Weights of a small transformer language model.
Size: 10 layers, width 192, MLP 768 tanh GELU, vocabulary 8192, 7.59M parameters.
Architecture: LayerNorm before each block, no biases in attention or MLP, untied embeddings, attention and MLP in parallel.
Training: a variant of Muon for these matrices, 125M tokens.
MLP neurons of a small language model. Each row is named by its layer, matrix (up: input weights) and neuron, and shows model dimensions 96-191. Each number is 128 + 32 x the weight over its row's rms, rounded and kept within 0 to 255. Numbers have three digits each.
Before each neuron's rows, "fires after" lists the tokens most often just before its 100 highest values on Wikipedia text that the model never trained on.

fires after: " ", " Ref", " (", " eight", ":"
L2.up487:116154141123121084084104148133158137114118145124097082178067153149052114131128097118161174177098150132190118098117151126068139145125179095113118119131103145172115124104126106166067161122093113165163097104087110105166129076178106120052128125059121140096081132105080136124142135184161109104

fires after: "\n", " |", "s"
L6.up166:154103078127137128127126132081181082084096093105166125143080147096163123089175182098169173101158162144131109173135136117119057093104147145154121106115115106117135116097106126175128102093174088116111171126145109136170107152144151135133126115115106123155155168109179158104123155210149074178

fires after: "0", "9", "1", "8", "7", "."
L2.up205:131191091136170092083140102132108109139148132176159093103080122164121187161118125199103157154123134076132124169093153151101163135128109177133120137127099078112125112157130110161119113104154120162102148169134123106028098158097154140166194102138111123145090111152111126138105211134175114087

fires after: "0", "9", " U", " De", " un", "-"
L5.up595:114112133152141082170137171163132152115182078123127178136095097147150163145166116131111166168124127160085144158098113110083097139035099083038100138192065091134136166153095108132097119115153120119164099103130149110117088144117109139189117151207114109108141160090162141142144114165108129108

fires after: "3", "5", "0", "2", "4", "1"
L5.up672:099139094127132130094175132156123166053134133119129155157161135130097081110155138119079083157143132094191144127143139107079136129149091096115160119180166101148110123128190132121136150197149175094050161140175077130188162100126126129139132199131110130087103105061098082086120120155164138139

fires after: " ", " the"
L6.up639:141166116115146125114140102143129187191135129094123146098081126085181137132105164156145117080108123100181089117081085112160106133126094153160195204141120089132106139178152130161130107117111140120098154046118081158138180129120168152088117153099167183094125173152132127117117078151132143119

fires after: "2", " ", "4", "3", "1", "8"
L6.up328:086166150100099126113112179126061168155078143136124150134131137136122120098088165137053080168144139124141154101140123083085145151143134089053161122120096154127161120121166131085187156110147166085121129161135142192081089151073147124154086140117117142142128104114121087090115155218136169100

fires after: "8", " I", "9", "7", " Mu", " A"
L2.up471:105092155134162098104109186174145111164115176075166094145174184109135098147145097142136119112113102134120163142175184111077132084121151113124159119153112130166105070115129145116139099086084112126144116155147193147139076190165105061169163120160147173141126099129138095117103160088170106114

fires after: " ", " Cor", "or"
L2.up89:121082105115168137126134121134183125086135096117179173153103213082162165168144098109140114195128123127142131103121140039164121095144120128122110122090089101095153148087173127121114130154100151151155112133121125125141120063089163107183177098164117061124116133150055149133111155167102115077

fires after: "1", "2", " "
L6.up632:104148112048152142109132171153130139086140073121139136115063133113114186107107159115061111108136125125157178135106173140130130143121100151096118079108122158150140184144143086111142119100103205108129122138154126129105156098114166139112118081198113142156110142132105128114139106149164148169

fires after: " ", "–", "\n", "-", "^{(", " ("
L5.up688:122124107137115098131166187089101131101113120153188167137093127124128113154128127132099171048098167148155127158127130169103141082086076104093127019129133072173134156154142135085130185140126124205167108136135151141150111117140127129129112100146074103139192127077137128184148106157163125121

fires after: " ", "2", ",", " in"
L5.up57:133107110163112107098137142113112191082175211140153082144137136148092216146111105085112097141190101054104096125092193095129169157137114113196112129058151054140106123151129111117102021173080118121138120051124124138148127104121172180157211111142142100131133112174096111076148194140150104118

fires after: "0", "-", "\n", ".", "ata"
L5.up725:169198148147125117114189145083135150111115093162067143139135107077066113116148045112137158072164149150153107139112157164149119116090117108139108104104149140122104157125102175076136111142101152113165172108125153128134156146114162142077099092163078148128146141059098087102151202137148114113

fires after: "s", " S", " G", "S", " is", " was"
L5.up610:084068132096106087195102093116166136056116103137102168174101134096139134142124130127161141163079140107152181176152168159064103148167090159130142175123078130098127127067140131136120083176092173163167142145085109116137107109148143180071174151138098098103138125101099118112167130129143079113

fires after: " ", "\n", " ISBN", " ("
L5.up432:150084178182189174191118098079118151131114124156053167122145199077172082176149075144118122119111127094136087114160141125159081154165101091136189101184152119132122169138122095169174067142049170118102160135137119048100113130096175109135146106167160136113114134111155137152098113121105089156

fires after: "-", " (", "\n", "===", "=="
L6.up428:167132150129131137075170015147153134075148116069163134065137126040111144123109160117133139129092096188149114090153104128102121160134095128134133130072116102102139220105131153118123129156139118117104133128098127114142134114155177165164090181113144135132152155131115122122073098126127103124

fires after: " de", " at", " Le", " Mar", " Van", " "
L5.up750:128069133152163119129143109111139154076127146084104129105100101148142154191175111136154181140140114105146143140149102133200131107117144100133102116125108123097173154083140144161095060094090145137122177102071077150134139108093097116181172087152111123108168078156165156167152111136147144202

fires after: "′", "3", "2", "4", "1", "0"
L5.up665:127164074129122113053174074125135139107104112110136135174061132158109123059057130097125121100210108119189082122117139134067114138124151176090088123098177119120106183117138124167144086106139143158136063164126111123108078126157142183136129164113097110139169104159110185151133172156121138071

fires after: ",", " in", " of", " ", " the", " United"
L5.up341:164117077143091146143192114130157170155118138131185171165160118172135156125086135080110048087159062055180135103142141101112128124091141168121141080110136123127164128148068098111100027076121171158153112087110161208155095121122133105144111101156107155148106184167128156089143152143142105162

fires after: " (", "\n", " \"", " ", "—", " The"
L2.up407:167149122116082113095154163057099109114105110131143198121119124134059094111127054139135103078160156138118152118126138119101126143121139111131102139146142169194126195167140154114098106099110157133089106138070106064157108070077083115156132137094050132081155155090131119073173153132193211062

fires after: "0", ",", "ron"
L5.up21:118096138130109102135151129104143129123167150095117075201131129153170154112080185150171107175174102149101126136085082122111080153113131112067133195139139115135103155102140122111140099196147121100122132121130123105118082071132183137140128163108120036183099116081050163126143123106160161181

fires after: " ", " •", "-"
L2.up702:057125087187134160120132106138104119179078136114168174153166138071123151105127137048155114166134094084185134131131148116124176116097164132145133143117103113092106148141071108121089149082089175136076151074135172091153099070112096120139043108155110109110149124097100146146116148100118157150

fires after: "0", "1", "2", "7", "5", "9"
L2.up61:126168040119091140083098083142167111156114182093114098137075184102089069148114135149163132106163137136101083138168158106128068102104138092104164165176151089150141123131153157223132152143124136094133119195127168136119164093151120152220141113140154133133125100146117132140097056126108128098

fires after: " ", " (", "–"
L2.up14:133158125179100089120147173128108096096195116150180160090146136095155204139148113119111108132172128115166142070137075109174129126128109133200182108122089059146105108104127113202146168114104076122192096108141145126193069039053137068146132162154111137122151153152140058145162122116133120111

fires after: "2", "3", "4"
L2.up548:087208149122119077135109141115181226161113120151107079131093140120116116088127127132133143079117110111156134108075138059087167116123122152135207080105189132138133145148185120101158100141082141127126108157131126154169122099054147129120116142183124100169142137111130152156163117124152202137

fires after: " |", "0", " ", "–", " ("
L5.up421:187138145109091078140157131205106168113072115156147148203127098124160118071153142202127089123130130133184121082162137143142157119101162146090141118181094115141186099138142131098154124103036181146083145110127121093167108136141172104145182146090148131136116122136082139114171162148165091135

fires after: " (", " No", " ", " the", " |", " a"
L6.up691:116073103084157163153122153092153111163120161131077110131125107123153108163157133118159076185126179139154111151130139143138120142125152106101071078124178102141116112075188091133133043108069123164124107103146138121137141135065173165133125156101120089078141167122056124120087174115123082154

fires after: "0", "9", "2", "4", "8", "1"
L6.up360:118091103126125135141165140134084108155095113110093126110158062149092127116117175146150120128132087124118158158062139118106094117131087103141179103132119102132222154127132145169109156130094124094130109091175102168230041132150170092105097140133115135164151149113102101152089079129162135184

fires after: "s", "-", " ", " p", "th"
L5.up76:133146174110113096157110138180148134106178117138145078105105131099104091112108077151086111057091099143068165134109160191176134153153142133129194099113154103108114100135156158084131205115168119136154112158147145071170144166142118182107140168151089153093084102136178144083144135180100122142

fires after: ",", " |", "\n", "\",", "\""
L5.up680:090157116098120097166204100109129118165107108136118133182123157068153142115130090056154100058117107121120100156082105113143090135118116132166089159120180148158121133110153139120148128158113098149123202125135101111151093119139155106108168134129123129151169119094162191116165141138141138138

fires after: " in", " In", "s", "In", " Ne", " Le"
L6.up537:114128084119166122118106104116187153101168109147144151112131199145095142145102106175175074181094138091120187105116127140142069105112102128098081142083124117162122160109094149102133023105125158077124105101092171164115149113095134130100214078095169155164112083114114113099121163172205129101

fires after: " ", " ("
L2.up757:105178091115136096129109159146166172148133158196175158123082124118161142173160157125146136179108111161060110059170148167159099131104128134148091133125137095143123093106105064155152102136150134078126149101129142074107081144146118045113138098151163155155131179167070152094120094145108103097

fires after: "1", "=="
L5.up250:117133184082096123140148105115119111078173153089128131131095167100171142168109101119110098112125102112031087160097138134129079123110137125096134155094102126103124093146114130092142099080138150153115119134196060115103102146147194074153190134068146095158155094156156136127167147126158118139

fires after: "\n", " |"
L5.up426:122105113092131155122137151127160131105195110079182157141179113117141125093121087117142050126124144145113127117167136103145129124109095150095087086157147130175149093101122089145163057171196134090096141173108124170178133092148158173146178193148104166125093155155150150128149136203150148157

fires after: " ", " Re", " in"
L6.up708:158139155067127105118155174113177130120145138118162136108108125145126105145126122132130092147071152132100111105087130081134059123135122121178128111099138113084147136127188135209144035096164149122137131096138092161083129152097133139137160060163091132116108145135089173113170124117116130148

fires after: "0", "7", "2", "5", ".", "3"
L2.up385:139135116134131182150111114134177159148143159143087120145096153190133107102151126216149145079165093086125100062108106104095154159164107076108168086079071127166137122078109148153074179072160096132120107149162073119116133100145151129128158138135162140140208131160132073088206063120174129119

fires after: "\n", "===", " ==="
L2.up638:113112127142119105121138136162170057071111135098160133066083088143156182104111151158097087130126127154141118151138112157092180143114078142079109166127133094160125126180144076094114122118170142128102184164100124093090156123103128134195184146115118160105104156145116066145091162143128131149

fires after: " The", " the", "The", ".", " on"
L5.up155:082164164136115097135087174107098137145104112088147192044063168122126154093125121079100036173081137085121150155125121106101129074136150110091174130110091182176151149159077189128149080139052114084159132133095154091146081082156129098156149114083085180116140162175125098119124138175195108103

fires after: ".", " he", " but", "9", "\n"
L5.up363:130157098138147130149154168078156139131179170104088120174091070146114129149068150162072139151121161105126152090115151126116148175097095126149092160156104102174096103100154097115114165144184170160076149170159127181126081124184057143156082116156099114095102098092185100104122150174197119160

fires after: "6", "0", "9", "4", "7", "2"
L2.up731:119150133156067085104127129114149103112162082095126089177067151125168154159093063180104114165108091056155100169164101179114127085058108118088143164162154067155145192115123132203162136207155103127197113146120079106130111132109197137193064141181075149124129104149129188116171113162150129101

fires after: "0", "8", "6", "7"
L2.up200:125087162164113097047129115150134167120136149223107121132075100113094172184066119149142122130107090142103105154164097135103163162146113100139148169098117169072133112107126176142094206153120127132116085127147059196169136134145115127126130173148121142100149110095147113126087071137080115092

fires after: " ", " U", " the", " a", " b", " more"
L6.up749:110126186096133120064118141168167187140109093138122133114102088099149129150082192142171114141195138129111164144122131140120076159139129086151160129149110102119019132188122125132144097073155128173151131060181093165121126117177147120127104178144115156107154129121108157141110118141079115151

fires after: " (", "-", " New", " Pa", "AF"
L6.up673:155124132109104112099163149145115142166193144108124186157195159105149163151180127112113113081116101155142151103102075180091075143108117214138064097128114143172163103136132155113108160102121070162130135167113189087132143156189154081151091211142086099058094158111108122105131155095081096070

fires after: " ", "t", "+", ","
L6.up447:138134093128075111153111218126121154133094123159171075090077154101171122171131078148136062103189077131144142128154133126159118098122078170117148141032131145131115142176143120102086123110097144152151131070160103114086124088109142122120195137108154061148157142144168194111161137154093116151

fires after: ".", "1", "2", "3", "8"
L2.up725:098148065137109128162179084131116100116066154118063115135104130142114116136109125210190160143159047157109127126162172119087129134120123103114151098132126158136081152139205098208099141108126074129092122175097126229140117127135148163094153182109114173128118128071182080128098116118154100104

fires after: " |", " ", ";", " a", "s"
L6.up524:167088103183133063154099152104143060119047133112186166144157135106121146074170127068099181155098070138152152112095087134116128130125145126072170151136147138124099158120145073124153110088040168150126117119107141105131129145134149145132158127076172150090110123141155174138165159122151071182

fires after: ",", ".", ":", "3"
L5.up107:140082131093065176121129101142162150115135099061139099131131086134148118091089147126171065157169109155132142120154091161147094095173131144050158209149143099087105124117104147116106132150099110103109090165128137134140122150125149134107106166102165155128151102107132079148175111124140042140

fires after: "\n", "'", "0", " It"
L5.up114:145142081142110127127125109100158086084169114129140127131150135104144094109096116121155156161085101169086120137109157119098122073097135190066051090170116182163103157170087153127164102146150127090160105148121165127105084147067121139135140141148090133117133114163224174097120137101149164193

fires after: "3", "4", " one", "2", "5", "1"
L2.up392:106170134081148101122161165137132149084113110141120092165141078159150141174093127096153119165123115128084123137137116170145104097166123147101127152217130088147084113100139092187104116124141146128141114177160120144148118093090173210149146159210112179170124130140150095146107106144169098070

fires after: "\n"
L2.up532:124128092103156113122072163145125070121090143069195145137134140088173127110106160129104127154105193123086166165101122097145115133097133155112131107108124066146149174077109186156110134170177125061162111158111096078099119112077133095229160184145116069187116170127179119161112157166093136196

fires after: "1", "2"
L2.up618:114159164109103130108081167109138111047094170148112138133097131083116091131129111125104122128137090127111150165161171159088124113115108095122136124136117127157133115093171156124098110130115117149052134129107166100124091123085088133143162154160160183192132109135109138085088177139129154087

fires after: " in", "7", "8", "4", "6"
L5.up20:105130067101126119069121136126101157133163121105138062133089143117105145133104120131064068128143164112101159149103152132162145091109087105137085154098130107124094120160195149122144130142122122152130096156156151156143067123152198118194137156117174157058235102193137090136127197127111114117

fires after: "s", " p", "c", " P", "S"
L5.up639:110100098123162095109063163163224193075100091118167169108139166152103157114092088158148105119116101151151158121098164127113129087145114141153121182125122173075084117165106148131168099178153166163124185102080154129155058110066151133130196132072059157075133095154131109109121130139131150121

fires after: "1", "6", "9", "7", "3", "5"
L2.up717:097140144137135142143129197155109099106102140128111074222118104107087125173158047129105123103157124161139147117131091121064108180117157179086136146142121089135124111084168165129129169106094131118110107153154129119157130081131117133169095146072208149178141160114105153123132145089058152090

fires after: "\n", "0", " =", "9", " ", "==="
L5.up760:171104164089149122097135108154171128094068167115133159119183168180133130082095106098115109064131133144122124139133134073159114172096078101080078115071125098140148170148103096097150076140125153066180121134133135133142098101150132120166154095131119170158124130134126104075112111202104122137

fires after: "9", "2", "8", "0", "6", " some"
L5.up507:146153157201171097108156136143141122143128090111053092128159100146130046156072150140134115162127129134130157138169105135084138124096139102155080192121171152100178142141141108181123221115118086154122166158083103209202058146113131114127129131124167071053129122093135117123143142153148141153

fires after: " ", "1", "2", "0"
L5.up282:098097234154138101189114087147136174142140170087164130164129114157154118174124090106124141148164116108113100137120161103165154118097123149094201058149117076152059111121126107182159106164106119078147142097111138109157152105148130062193102120162109120155108155092175125125108129123153111092

fires after: "\n", " O", " ", " de", " E"
L2.up613:111192146119156144177191132134117119106152144127139149131074110182120171167081124160188144072111124102108137171151141106123118112113079175127075122176127100135090117066109114145110094201116153166145201110091140095111106140156127135090099155097108195137117193166171180178097130174080111138

fires after: "s", "ac", " Con", " S", " Mus", "\n"
L5.up175:143111100145102118186114101084165122112114113158094125095193207094059164146141148077177125071161104163135093143126105116140042201133101064167143095094133127174147182113156107101114104091130130081174151147141162128150155078104142119122171131090138102168162152132121124161199107225103159114

fires after: "\n", " (", "-", " ", " \"", "=="
L2.up306:207156184140066120100132104150168126090118155165083064160143089143118145143131144072071131093169164130174107070148079109154116138132147132176169102172168122029129161108100126133140116113102117061147075076133143144112175130160152069138090098106155174123150076115098110132159125150137099114

fires after: "\n", " |"
L5.up455:134101130080161107143169087140171155072130119087127143105159140120138117150171133103105133127169182095117100150140167091093135122079119142147152172142142127149127135137112102171153090179162100156130115133155095158171090071126149094121089141159152162137138139169122161118164089191115141111

fires after: "0", "6", "7", "9", "3", " Blu"
L5.up200:147037119137062082081097135143112156163134193123085143114119158166144129110092113097121132157118143158055185093150146145119149074083102092101194091071122150132141137078135147100126166116086122132142117093101108113123124093140106120152139131117149130162132136104121135132120157128167098138

fires after: " ", "–", " New", " of", ","
L5.up445:124106143119140164119122106146133140133182156135148133120159142137127151102069121145106058150184099016129086114127129179137097156149121121100115122065165150126092144131163115107145107155107138166129107134119145086145143094120202142098107106178135140075186157116130166091101084182070076095

fires after: "2", " members"
L2.up38:161165104106094061125118186102166161132142088188137175119139165110064185168125118110128125095137115124058145114076143128126104123073125130173132083100144118138184159141126122081177063167110149109168093110092069144124054106082091095189138082199156138149137129109097133147164097140118150106

fires after: "2", "s", " S", " c"
L6.up264:137144137148120060153151117113131186133204164118106092121153197118082157139083113122184136176107102114094096102095068137194107111160081125082162104083091128150155126210159136118155061120061148128095114089125092135117172106137124105136166086134124054164149146131079119124110172162166158157

fires after: ",", "s", " con", " a"
L5.up231:144128112066149099055171097102157109112135117122102127106084194135069040140143110133135077118123087113139205155118110113173093147114150109154083126117068092122073128140099107117100109109142111152139181113120194118143150151124075179169159142138121113125130142132075148161055115162122123152

fires after: " ", "w"
L5.up637:066161148108127101108145158154122195102130119202159121132114170168104160154128127144089117149040145126150118122134094129128174193165163130146164079130110082155136060077160140126087138160069142133092153124140191172092114168063160119164152142174117091115153105089151109093177106131203149131

fires after: " ", " the", " a"
L6.up181:109139154102143103147131097165162091139161109181130096113147124110207104116132109128113140186168121043136165108107121089106145152124056126184100207150118128132065178169081079125096091167112140115125145078145104138158151184087126129144138194106100136096139153149159129066110075105151121085

fires after: ".", ",", "0", "\n"
L5.up764:093162165118100117129106148119175137135142175181150078154130114126141095077114139108112158130141123133148163134177066101051106115109088116108118123126106113107128150125098115130043143130162130079075137090139086101124104137171165172097147126049148134108162122050148179124182109039178133197

fires after: ".", "===", " ===", "=="
L2.up284:132092123124077131078090140139090122159073153129188130102041141135180071194144126111101126095101157079110118180165136150115164136129096095152099086088108080095147097131130087144136164119193145124148109097146109100099125099089160114160198139159108035140136218117143092154119160117134094152

fires after: ",", " the", "-", " The", ".", " and"
L5.up387:127127132077078164184149137100109135127099118053134090105111132138171103036063150134159139096147187104091170117130141116113065115130125111103062139093122158114166126136153179141122088156117150141134204205141108139223081135136131128117156182131147115142115148125124114136082116151206097144

fires after: "1", " ", " (", ".", "9"
L2.up334:139140103117121183126106091104118138139109055131170122168059140097138100114054148171081104110152117126151068114123078138136110108111129153085075143149160108134085169130070139168160116098136126179135203113178161092031124189102149121147097117164132192147069138175085111148174148080083085112

fires after: "1", "'", "3", "2", "4", "7"
L2.up721:136149191129205096115099111138107173100143095138158127161136107183081133151129140135129149158115072158147108114134160108154084089171089101116164064219113078190102070102163078129147113145132064108135120145108137153078183109121148146162124125117126132126104120146089093137123162132120074106

fires after: "\n", " G"
L5.up294:170108126112136110114116122064119156078130090122064158151131160084126096154135117118129153162194144109137096141122230144082147225131107197111138126176195130126139088142158100081129116153122149102130154231117151134151115117067149103141152194118116053106091105096109120112131180175108087160

fires after: " ", "–", "-", " +", " Pro"
L2.up104:133129119170192138190133157118146147058110112104113138125159146108156099160166135110125092124135154132143124149130090106155116137097126143096127119079105065126091094174057108140121160109089145181186158111116228114144073136146120073119126126117117136128128225154111149143086087106106157139

fires after: "0", "7", " (", " ", "4", "8"
L6.up731:153141179207080151150174118158207077084123100145130140121109107136144131107176094110138111159137066131182114137211051102094153125129110119168100123116142120076162164117118135128161125124173107117111120149146140101143151140096114159107201099149134103113124124107109120140143103091134112184

fires after: " ", " \"", " A", " a"
L2.up263:198079130172081080123119128150193064070075166144087118110112154176178126116138135149128130141110108190091117140128104114109075148147116127140145131131091056135170117144097089128169185122103177117159167150122095110094102135099101109180119080075130151139155133140164083093172127157170144107

fires after: "\n", ")", " is", "==", " "
L5.up117:073148126095109124188142148150111098099113122073086137152109160099099147162150160097174146135169102159107119170113084133088135173130151137072145104122129092144158150105118083122098152144138121171151163125126106142140115075107159140149113179132095059101129175101122136170142125088100071238

fires after: "0", "8", "2", "3", "5", "1"
L2.up584:110151078139125104134079128110159134129084172112125103107094149186053127148136123088182075143114137153103127156155142174083126157121150103126148109087124065096131084107197119181183127116131106121161123105109181146168125119107135165121160170113126104103191099140151127124090121156157088109

fires after: ".", "\n", ",", " The", "0"
L5.up161:103090110125109142118108141100109135104151132112133124100156163152120119125092164148169117186113076171183138199125124124115096094155120114174072115127100142106105082124098141080151135115099169099136185137141100114121052155162134118155137174067112189085094156065148108175089136157125118156

fires after: "8", "6", "9", "5", "7", " Ar"
L5.up6:144125141163195103123155150117155142086075086088132202196142072096168161146129077121157145162151181137166133094104120134115105142097129117141093180126111112117152126130103120081140157151110122106112156140118124168145142077161152093119132111147102139076180127140126130122100149089167168147

fires after: "2", "6", "1", "3", "4", "0"
L6.up281:103117080166177135100156163128053154090186117101116110117111138078094144093154157135122099171104143098120185102127082144168165125138159153172105093149134101132095118149115106126078148150140155109070125134165087151111114152135130118156128115126052145155136110159147106105131152157168134175

fires after: " ", " de", " Con", " di", "er", "0"
L5.up198:154171175202115180124111180149143144094112155137119150114128142157149042144131119089136093118117162155087146134068119105165108186124114039165095066099135186155104152178070051141130165106130126088154164130119045173099131101115136164110140107142081178087159138148098097109163072137118158126

fires after: " ", " a", " G", " c"
L6.up397:098085135125177121150143043151131120153140157110127090149158136114159109148078088145205160141142116131110164177059134147164195150127087131164090127106162144158104102087114156181170175131132122179132157064170122141140121121141150182095135123086155162047165117104094139086119201178168145134

fires after: " Al", " C", " G", " D", " W"
L2.up554:163143171125145138178139134130054162098087127138154102116141149138128121188169109113142143145120133134137066126123154126177083101125132141129127125159140177131072140131148118168090087123151109074112101099176189137165129176138119073153125137161122048108163149097062168117110090072084102121

fires after: ".", " (", "L", "\n", " Tho"
L5.up228:098131142174107136153093133101066126155123113129112118122147125099119046180087173167104155124141210101114177113143134070085087158129125142157150084131082119160163127145099137123103116136091147104022096135130094102179059157095138109115170137089109115105074120044147130176166175123149099173

fires after: "s", " con", " Con", " man", "us", "c"
L5.up337:065125142095151086138094175109205100098126106189112125118140197106136174108125143162152141118111095150121145121122071132196127121092128092133108096147103170159129123155083083120077084139106121125119109146104222121105149141092151096172135150132092086089118130105145104107154123173089115161

fires after: "|", "|---|", "|---|---|", "---|---|---|---|", " re", "\n"
L2.up241:148143146129158092171180149110181138118104149121121171111099130095164135118068138083123162143162121167114097117056106084114097106102111136120092136078118172082168185189092154145105141076186129144106117106144170167124097182141125066202147169117143096170042156075109120160113131125055111107

fires after: "9", "7", "1", "8", "2", " the"
L2.up16:078141208089156146131050144157158145092098123133093069167099129104128118104120108167115166175155140152124169150173112062112145161098122100144129143127109120084135122118164150168105093106078139095094086164157134095051114134111112121106151120212083157110110106167106190171101127161173099159

fires after: "1", "0", "7", "2", "9"
L5.up629:140112127143130120133116146145168190163171131176079048132081132112143134117105133205105193133130126112170115145110132108139107145109091133130178172078124143118128082113150113078079156118096145073154153137124119158137117119103137118096083123103122100145134138130164106070128180191099134117

fires after: " ", "2"
L2.up636:135119101105090072203121130095101176188148136096205071125165111075102132087133160119128073157078085118108154087114112133124142114137138138151177086127196095141089160163136134073150079112129130123124168108109138159172134162093162103164142128134159115211140116114120142135103133177073108184

fires after: "==", "===", " ===", " =="
L2.up681:151118066112084172114132163146180074071125132151109186118117155134114101152085111122181106150139110105171142099103142088143176131148158157119174155116121123165119105179138123153104063134231157117083104125113111135118091131135122122161181173108119055109123099146179117157123191167075082132

fires after: "\n", " (", " \"", "-", " G"
L2.up331:166123125138127094109133151083116123053192141111162149103133144082153118119151068139123061094089147131106121125082138112142109116100102116196159181100146131069116139164140096161106156132121155085140089174171159074163133152203113144128112163137159124087119141127104145139169086131127121120

fires after: "-", "s", "\n", "S", " de"
L5.up436:147163151115116117166161118137088128094192131100164107090123102159098121174108100157088153102085227110162138125202080136125127130087098190135149113113170102164110105122102097149116162189178162117103172116049160165166141123161100117102102172196173111172167146098125059098140116159104136106

fires after: "\n"
L5.up526:070094122074085151122087136149158143100112165100197103104155178090152096142127123128122081123100122060119067193134146117105166169159124197092114129077152173152171094117011119118123130150126153126111080132165112178113142121113198160168154113137187118137118083116117105111084143103171179150

fires after: "s", "°", " /", "born"
L5.up693:135131176129086149121128053153117134126113091102115135097106178128072091107143146085154145153109149113147082040096112111172121148120114098066155140094179148119130114084166147118125156144070149187145078123121102127111116080124111090140177098139127161103241129127100091161152110098148133164

fires after: " ", " =", " |", ",", ")"
L5.up458:096154131115109095133155134091160158098092144126148091095153120156108130114121088104094104115152227087164111138176146156150147145092162153128170104108183127175086170178104183109127093108027150139134107107157165115136124084193153073175120094184174154114149076123068130074124156119123130143